{"n_layer": 15, "d_model": 320, "n_kv_head": 5, "activation": "swiglu", "norm": "rmsnorm", "norm_place": "pre", "norm_eps": 1e-05, "rope_base": 10000.0, "bias": "none", "beta2": 0.95, "batch_tokens": 32768, "steps": 14228}
MLP neurons of a small language model. Each row is named by its layer, matrix (gate and up: input weights) and neuron, and shows model dimensions 160-319. Each number is 128 + 32 x the weight over its row's rms, rounded and kept within 0 to 255. Numbers have three digits each. A neuron's up and down rows have the sign that makes its largest values positive.
A block is one neuron, or neurons of one layer that tend to fire together. Before each block is what it responds to, as a language model described it from the Wikipedia text at the highest values.

Responds to: Word-start fragment so-
L9.gate290:111135131151095130090142092128139142136123076154196104179120202145056147118146119157105104138042128080126128150167143155116124115120124112129142197151105129120113070143061169140088154165136169127167152101119115145072121133098130200124094128123099124121134182154155135158150140063140102094099168116150154078100135093189156154077098114156130147127160179123117126151084112100158112165164109084085175070064128156103162138108106151169161148168129146157118127123087125119083111100157159
L9.up290:117097088126169141120158077095138130095116106133197117108124091153119178090083172126114152135112105146142113128131128141103112159151107166135137177132116164187115135131093101122089187132142116144131141122144176168147128144143118104121100093077119162090131083130175134129131116096055111098074106114095161034108113138154155146084167117185039176111178156164151035150124138174149099146186167126117136074107111124133080193078097155145207200157119153135142073164119148123147094172167142
L9.gate550:116143125158168144136099137125184096047119134107107131136107124092098112115069153146100076105070134114102099119132122099103131112156135189126085163146102119162072121147134120179119161104076106053105141098098142131119157128184057160186117105170106110158214135133198106176137125094117078099103107167140152124105130167101183079141084090151098106094160127085119148048150195185098118129151124136094075182121152117144119136084095118128131184107139142143057060125087170168114135178153191
L9.up550:145096075091172087112075128110125098088159155149164122123072088148220118093059181166108162110121104103105120146148190120107130173158134203177187168168108118184108053156129079160099171168073157100068172087121166118120118135126118200178185100160126173105180123161119127117090130112116130135115117136210145161134141164111146113153084147155039170097082103106121107115110145164150126052162127111166144095128138120110137135136100137139105135158159102127064125132112233123119202074124150
L9.gate919:122146147111104107171128132150173118131100122120092158107117104131173096166092154075179169131150143114185128063121069080048115147136115115141161115070107102146159105197143148176208132117063162144171143157124149122110129140135129131123121099159127084081148134124167157187148134098147130131131110137108112160097147033105107124116118162150098108151099156074137123120124107087125157113111117168067147153102128141220112107176129126105197114088139133063140074078118129139061113098134151
L9.up919:105078063122152076129120153142119172175186136106088137141126123155160106147090152203094148100141135117180054105125083093076087161092107146112161091114119132131086135169163133094174068126109184155125177136105143158128132112117188119076138089147128085114114098066107178085142181127103151177146092092101104154111179094103150150126173144098088137111107142096120093160139098113109134097140136131104093164185127152122105115145116084119184142095180129098129098157219187085058126121115117
L9.gate1264:109155106169165063187116098145164150099132126200090159081103118126121180133113116115144163179087133107182123104145123120117119085138125083104150107105066155121113096214173149149112171105093103103190097152130175053130147122161103143073092096145109126147153168160109130187068153104135118157128116122092091165105137104107165086094111157097102133084136125091141082111099141150168196141094063142035184138105101148197130155142101152136145151127099167106127088141148109172107125158118171
L9.up1264:105142128164149060140101142130104180117161120152167106106062080082144141091125162113102156204109086107112094120145161139101166058073068115085102127155140147140091085149146117106133159157126172137151162152107184125181134122070145193064103074142139159189110131139104156113069192156120159178172154124095080175100099119131133116136120123069118152064131153114140076173113118164185138114115138143099150097162174179125112131152157069141167156137095149124110123142184107146091173145103127

Responds to: Mid-word "ent" piece
L3.gate134:102091163144103102179105178111116137101170148087138086153123153125134160079124061106153174174109142100128112140113150071077170157126127134113124108161160138147107114135177092111174174182089063156113130091147131084141107171107100065158115135070128160074166162103201093146084134121105111113181135132143086153168196082085138104059181177180131156063092190168108172115111114159124122209096161107065141143111118115127112093140110147094162117151131110098156154126158138088106113156078172
L3.up134:124114122135117121076127122128104079183137140121148038092075161120146134118121100195160064138112098103133135147157129153174155092121113120148166153099130112066143109135124160096121079131129129166074126113161133184162096122111168134087084151141174107200099148036138149172134090093131142132081101075127121139208174151103059170132117071153105098110168153105098119112150137120104115113126138156114098139152096116160175133118124126083144156156178182140141170136102115122100211099113143
L3.gate438:104176142131167136113135120132134162105170124094168106055129113071133154148088143074107151119144153156182129152193102186106076127136144080145114088161080143102140149106116198177124118219117104099146141096117141151120161128142140146118213210130161117137145099110085162150109159100095120176156142125149069139161135092203149164112145120118089121176111104113166097127123091130129121094134063137041057214087097057163126080060155166224134145118123129153126179120124163091151120089157093
L3.up438:034103131134194070162078110115115133129152149160122084068088138134111184141133128152185092126153111112149103160173119165156140095103120110119113126162206112144154103127041162127113130108097173083157176030114080103168111139102130126158145105108132113135147105138139110132153121175109208166145150094138108170193126164170091148082149145154159147131146119091130099121117136147065137121163113157098073150080144102148144081112090152191139147156102095125150133121117172134106159114144138
L3.gate522:136154129183138121150161103074165151094137199142076146138141132164101165121106088121184064123119137113119149173092134107060158082138171130059153101126104100148070120176153159137152166125119100101155171123156112164172111129074123131158108106194135182146155167118096126109091118171179057203112088117153102156146077111080144150072178162121025165133144142162131109124145099081164124126115159167113144117107127084065084144125127133200111067130124079074116164181089147206083151090132142
L3.up522:105116162181186116086127144148126156165153092123105108163197172153144148097108134165092092098093094142090115114152114091154116144060107124148081121117092090156096161105099180098078083132164139131145189115160053089126158115145101110133152089094107109176152197113114067141159127147150152137160144186181099150128108151129174085189132125154141127049174138166148090094119142182151147072121164184140119090123120113123180142105122133096089143202096114108108149100142069128093110115149155
L3.gate538:145144140094151116181167104146105067092132128220174087083110102160090162132165123150134063103143156075090151117127087125155160094186142085102141125189132112134134074142111050143128073091137058160134187133165115148059186111103117189165155091144126103142068180169095096164133090149105109081121175117176112095115110132054123163066129136133165152067121157141095088123160149180101067146111165197180131112173191115147132146107152142104111178088131177133105180126166119114155071067171119
L3.up538:168146153146125118155086162132114139165104128156107146138183190129099146149153148147178151123118138151107129088115116135158097144059114140159126178114141140105076166135198152118176154112077148154090104167148123149114097157107151101130085187122118172130139099150134137154136130158110119155185139104178078147096090087143133132160086153116090114119046130071164127190131059112155161136147104121129097164127080142213103100130122115124164145158115101135170133136063076119141110114114101
L3.gate763:166167110118154145154099123138141132087090116125113112155150139076104094115117127190190096179159077138138127090169088117067163162153106154092118123094107225155190123085178074124200172057122139094092148091147128070197157133157117132181091097184141181196121115146141150162124134068158162142151125185120141148106093160148071097125112109088013136143095112109116110131113139091178041140121096111109109122137145127153146171168170110104149070103131111078139140108101139106151084144165155
L3.up763:158157118161102146136203086133136092133109066182140080039154126107143132188075168107121134144178124180121108148122073109085097167177227145123108096180157101080143095124114075131087135134165159091144171191162119065108166048143090132147145140154117086067144056085142117177140098099125096104117156115169114132145141123179144149083169118146196163120120092148122127137141140178135171128146159097111147143100166104146103180070138136118119140114066167142096141123115162119114100215074144
L3.gate902:134112119146117177177129095163171108119080127150119073183134096125114121120141115126121175108089176186140142085172101148148182083123061121113129089150114144104139104175099154084097176149100165124094121142098103115179155210140118165133166150151128135133113030166113112143117083135111119146165124129121103170140154121125166169121149146148025072099140137129033161114179140143126093150109138073100198084174134132109173141200127125095164156147148087126184110142136110093125134073122081
L3.up902:157181091115104075104093128139104131124132106100112188104137112124140146137113216133154115164206158102145104130157069120105149159166105116155115082093154078164189166138139063150127150110189084062180124182098056102168121147096132117139097072180133110239127125129143124085101149072108174121155132126106150152156137162136121127107166097126143159139134109104081132065185149151129126088104121100141171130100139166156081109168093162152154087123139131128141085142078149190131121112103196
L3.gate916:109121056118102197067169125053132100143071131208186141099081145136132163129161114111143092093116147066074093165125124142136120094139120200152143102075129137173121084128115145115141112137119087087154148162146117128096178203151117069157170118108098138189112143117122135121103165111127134108140075178125128117071092141111131180134133096090144111065150077118151101149122101148095127171151185106074125159148191143158085118101134151145133149153157131142202149130151106071106166137159125
L3.up916:153131133061071147162138136184133156156169155121087107160132099136116154108127081188136114051064114098073145172139111099153135104139149185147145143103121088153094147118072119097156158083141151107164134156102135079117183107120142138056109139100125180139122112126102159096082145115130148070073115179105105121133131151094178132120154159077132122127152159159132188131134101137166121121149153119150166131116116097078133126159124132076182125156134084140106144110113119145122171047125091
L3.gate1223:167143122116094124145120151119121145086191177097143104096095125151162110105075120144155088143107154155136193102147140082116172127176171104145091184121125076188082182111112109175113153080119115123063178130113157147151107127139128140113107145077152109096055128084062120121150142159111122195105142147127073183170113091180161137074141151127162167141159108157095133126127135116146086127116111130109096074149134116109092125101082111126187104135073081178124121110113093126062098139080134
L3.up1223:122175142103089142134188188101152153131111119081158144031112139085113129156145152114090122101120183137111175063211120103135118121216100140170202091148098119134124132125119149119144127148140127122169156132195128137130126105142127139144115166088098127181054142105141084088093145127170143095149110133123129108114128102151170120134106096135137149047136118072223109151164168146085120109131095164161173124156162124166179116107101107120109174084198149087179066135123104055148136110119164

Responds to: Final word-piece completions
L7.gate141:127139127103146131195099163178124175165129104064143114102061173129123110156132125057203164158092101135092088167121128098106114166102101125144082150139090152112079141173142077127105139145121101134107139100141122087136147132198121141109157141152112121162116099167173123076115101098124138131089086210141144101130203222152122139081105121146069127098201197121131068162115123089103089156159096153131108166162097191126127132180153144139091126076150124123115103176100160144123199149037138
L7.up141:069093128145197151209150134155128134160136150133109134126112170122112146180122136039139111154077144082150152116083107148086169114087087088192121145146091119153051160163136146146160189182103161114160121122151112109050141110120151123098106122118130101127118076097158096109091207135129136120138115163106121098103103101140113154153105133192185190180161150131080113146098148176139114113112115215203125090130144131069129130173124131106110156017138091166151190123105176129081118128096154
L7.gate550:150114142191076107085161117194138118163110116074130045171157112124141188125096050138116156163150117130156139079155172103145101150145136100159136122078086067069078103171110122221197171152139094081126085120104166097144099091156101149156106164140117128149167121163143208189102124076123109162131151183087137136071157178183094135122083064120160098123206127126114135035132138162149159139115153156092111116120104163138128113097191210133115114094101119109156134155158122149145134154165081
L7.up550:108108102178120166149207189161119154105140124131139136069060119166122093127078140146204122161060101176118131115110199120173108132149066114115093195152112147173111102176146107145106124082135182129186126132105153158113174106115149117157118130133110073132072157122137140144136141119150172140168167131151183103198126142093108150144100084113051106151085165051178115129118155179154114142135151099086147063113088123119108069158123137120121134103159145084121133101139141156115123178091151

Responds to: Word-completing fragments
L7.gate392:136122057168139043115123167107144120077138115084096166119117153124125040110164137119153134042086064129184080146141105072125068093149135107162129073135107126129138087151103175167095106192064117120162072133167120149119111101133093174111123107107090098191099145151180154103122184108115095094120098113155110091137095181124087163127158116126108114100080136137173140114136153174142070183129086135128136136057105185120070120104180150127119138118128148095129133102157135097142124184115101
L7.up392:149139098092127095120141114127108190113102077065146158143046089156164142100068120176136187126131083158076056129125119154121150092116154106112164115085117100142108085122042141201131137151124160051165115189113077064134097155137121127079180134143138154082109122111147090051138111121090167146079161154111128172169118090166096127106151141094111098177114124139157150154118134144209103096178133093150171123136114159130094161138164107169058157124171161134129185065133113133145098119135132
L7.gate1259:111164084138085078215068074108157116080067164081164171142108161146146095120081185141105134106132116141105092098176111063109092127165143119179118109113091144172182178132130166159152152132070132132079132063177100111151133107147106188138141134144138078129081136177194129113133115118118119114151173109167081108141203098157119096108114127122081205127097163059157145115109155095201157114111144126149130122143115153142107203082129175063112158089125098085149145098153193120083129105142144
L7.up1259:128148088130140129156126162147127133133078144081185115109120091126127089177139102120133164171127132068091136212135157100143128112161209066136119141131207145187118145108096143142123127209119160165149132040190092142043162073155132165187098093112132112140171110098176164172117151156169110119112117127118099118132144120160134102128159089136165135095070165114168136190077107145111208091121121104162108101162123110174142124110101096110115136066121094175130113081092121120126120104107088

Responds to: Word-final suffix completion
L3.gate25:147091139133081130111132117161112124116138129151093129161158151168182153142113150132153171137076115096136052132119084149107135121187151155143121117147079161128097134122058080127147160097153147159161145185143145090157161075101122011137102088136109064151172089177113166111124107123164153128114162107165114177110208146152165148174092182181075157112136128161084106138136097166128099132110121114138139146164078143212200175113104133095132130121158186152124171092083147093173154075116129
L3.up25:087176097199184127147097081079132163144186136151140148132140142073149149125119105059133086102071179149132088131180146108120179126181151167104113113130148085162112120167143141097138132088077104090140213101150131107064153105159118102098126117137100163149079092119125096158115088146121126142166177094171158135121119079138090139160129112105149173127139123081108112110099179107139127084102086098138124140105146099149135148116140090127125130146111168214151178091112184138114175208141137
L3.gate84:182136155086114135130172150109088075185100090145143106077161150106111099129100130133135202136105166106139121213115123159088112095119158132091189117085160092074079146113088127114178153149120105185082106098078075107152107139088088129170142169160119039203142136117090122149101171143157153183145107143115142182098125172099111117113064075131149152157124137116133112155114117114079105125172136138147141129092110077138175141092133120118129120140146168107122222127128156089116143071089098
L3.up84:134106125125093174181082098155112141107135138150127098145166101128108139159065152077143148116103096177100150201144134085123138065101129139115142077109170103168175129098160096168150112181168130114145129154102126118097167152054100119127111144077119168126101084128179091152136155120136121117161125083085156124115145116136066077085139103204190158143131180082149153151104207082111118120152145090133170086128032116089140169103183132119147123149090198200151152086117153166135117112068081
L3.gate178:075131152186143164168113097122168172168111175162142139115153114152084147138141116130165111199165171103138180149176160097171112111117174156153108188139149154111100199147138114100139140130056109124126081150154168079183047128113137079146159080067092175155098065135073148126158069120112072112141158105127114126144156178101133159086108162077108161179146116151157171176139113156133091135103123062148137117116132108125112129178079130107151169159191138152096123165126030138092137126102224
L3.up178:154122091121144162126135079142144111132189168081097094139138128172123140106161126135073152212110130139121192155135162109172017065111185140117104072118159139054049162156190086182128084138150159143144118118132166119133138109169138159148121114104132134178153142096147105173113132120114120157144092111078136156178152091168145182080089128120143142173122183111089140196111173082078111132143081165120080132138086122139137109103094120128132142140092154124154125119145078161083127180105094
L3.gate191:065130096164087134115156172117130149122142122128136084106143093154172135130168156126124148084128102167121123120046131191046100112118082131088131183130105104157148196145098133117132085113118104140153147133111064116125121089139139078162115117170148106103090164104118153127135066080135162114107091139095128137171116113140153143091067107130125098125158129148199102138137107152118106136123090179159145186119191139086082141154171163122140100077089060149086187109107124106131107086139161
L3.up191:078167077112171090172117120136106247175168132059122165079114155133142097137156115064158085087132148146130134067134116102069109112144088102175101160169131136162126154191142154088105094139116112166177098118103053154183089085145072116141112105099117067164175153117084165097127084128124107182114169106178120140175142084123167211119102104138131096113170173105164101129132126147182163150103185137116090210153126093147132108113116058124137154104150095115114116144179141177117093136099161
L3.gate514:120145143072160090186153180162116132085142166103122178114130097079108157120177059076146135109109184078100197164126131095139053078177139138119188089137126156161174065092152069160153133123167171077110112111109164065138175132153109165167144169148131146161117177069151122127087063119163176167117103079138109123130116103100149118136145126109113142095133133077139113097185163125107189164141195178106125170184127165103162185118106091118149093070136078150116131116138138129121094096169224
L3.up514:152141134117136123119100142161125094114140115096182156085157173119110250151118123168081091126112154086104143088129144173200078140146113120164123130102158165121209133135069120133127165107150168125077161121061153118126162132138137134144169150176153119179118184118123118170096164136145129136154088134122147178158125152092140108131139157124152121149094109124161124051119108106067070091109136190077111187124116154098136145126132105102151092157055126122126076164107087129015105148155117
L3.gate651:145129174106109144100182151144120076133077134155153134160191204136152102140093115117171162129151119129107157147109098098103191146128150130089108105184089132118073138083061135170067142101090163183089168135125090114037108151145123069175144084136156143154106175140150123187090162077165113110130126113094121064136100147130248142149136074092161148165092094167115101128090130116090139161167128110128139163138115100117160191098100104152108116126134130120155117160150081133098066144074078
L3.up651:064153149162155111129116045144096196115104111137145138128141121173086074089152140151154144192156160119177140106112145111156145144134100114131132108127212130107119136128116137143154154114152172136100112118126123165128133110116163156130125147065129125132188080200098141148111137155053141112110167138089203157040155129151102124102105151111119119155103145146122082099092137163195129143164124055063099119096067101126104122113152087172139126124103221122159113108196119113106103115124150
L3.gate1136:154126084068092157158169105167127132076134118075131107161152104109147113173119140172126089156118111120113095070099114174154172120141125096115058167134166115121114072141129127087129099201146094135124157110085106163159124141138169107121090142106131105094146052141106120143086147136177152107161072181090110099139096117141072147169132156108087102126132091182134141108135108145147145081098162219190100064131146117107177107044108063163126150127172121132163108113164150137116080143165114
L3.up1136:126157091111137109160174141106166103119108108151124162143106125120095087135111161131135115162113139107087100125148190093126153179116087149136109079186115133111153091123071141087101157158122162176149182166080104104136131048109127117109119115122138127131163121138183191149128198103166062160108215171100187132144110056124124116186181118101177042115168122110114167109142117138118156149143146130142077136107123110094118145083132142123128115121104042137092100098128180125131086149144171
L3.gate1263:058077090150139126158130172158146194165114116055106189124146105131109121182145107128128149142105167136123172123129128116151081090111148142146079069168168116100124193123102120127163123143066079110142132110105150138036074190143136126098063110134150156128072103080139155121095160156105137084125074158144108113100092183124173140096100124212168123159151153145100184126147085054102099099127133099103096112100120157130157118127167135143192139122086092113130128135150101122081154140118107
L3.up1263:123119084180098124184125158139076127182103116132110134065110135061093140093114132140138114159102161084168114107115127129083136111119157156126128143174129175148103098093164035108145111077092178089169112155144094126118164159075168093140117108136172140069073144060141108105124101125156165131112082074128104153094130156111104213085112138143150112174112194085138170152146111132174116109147157085103155122113095111103191138073089118081148096155080114086144113119110152142101129183144122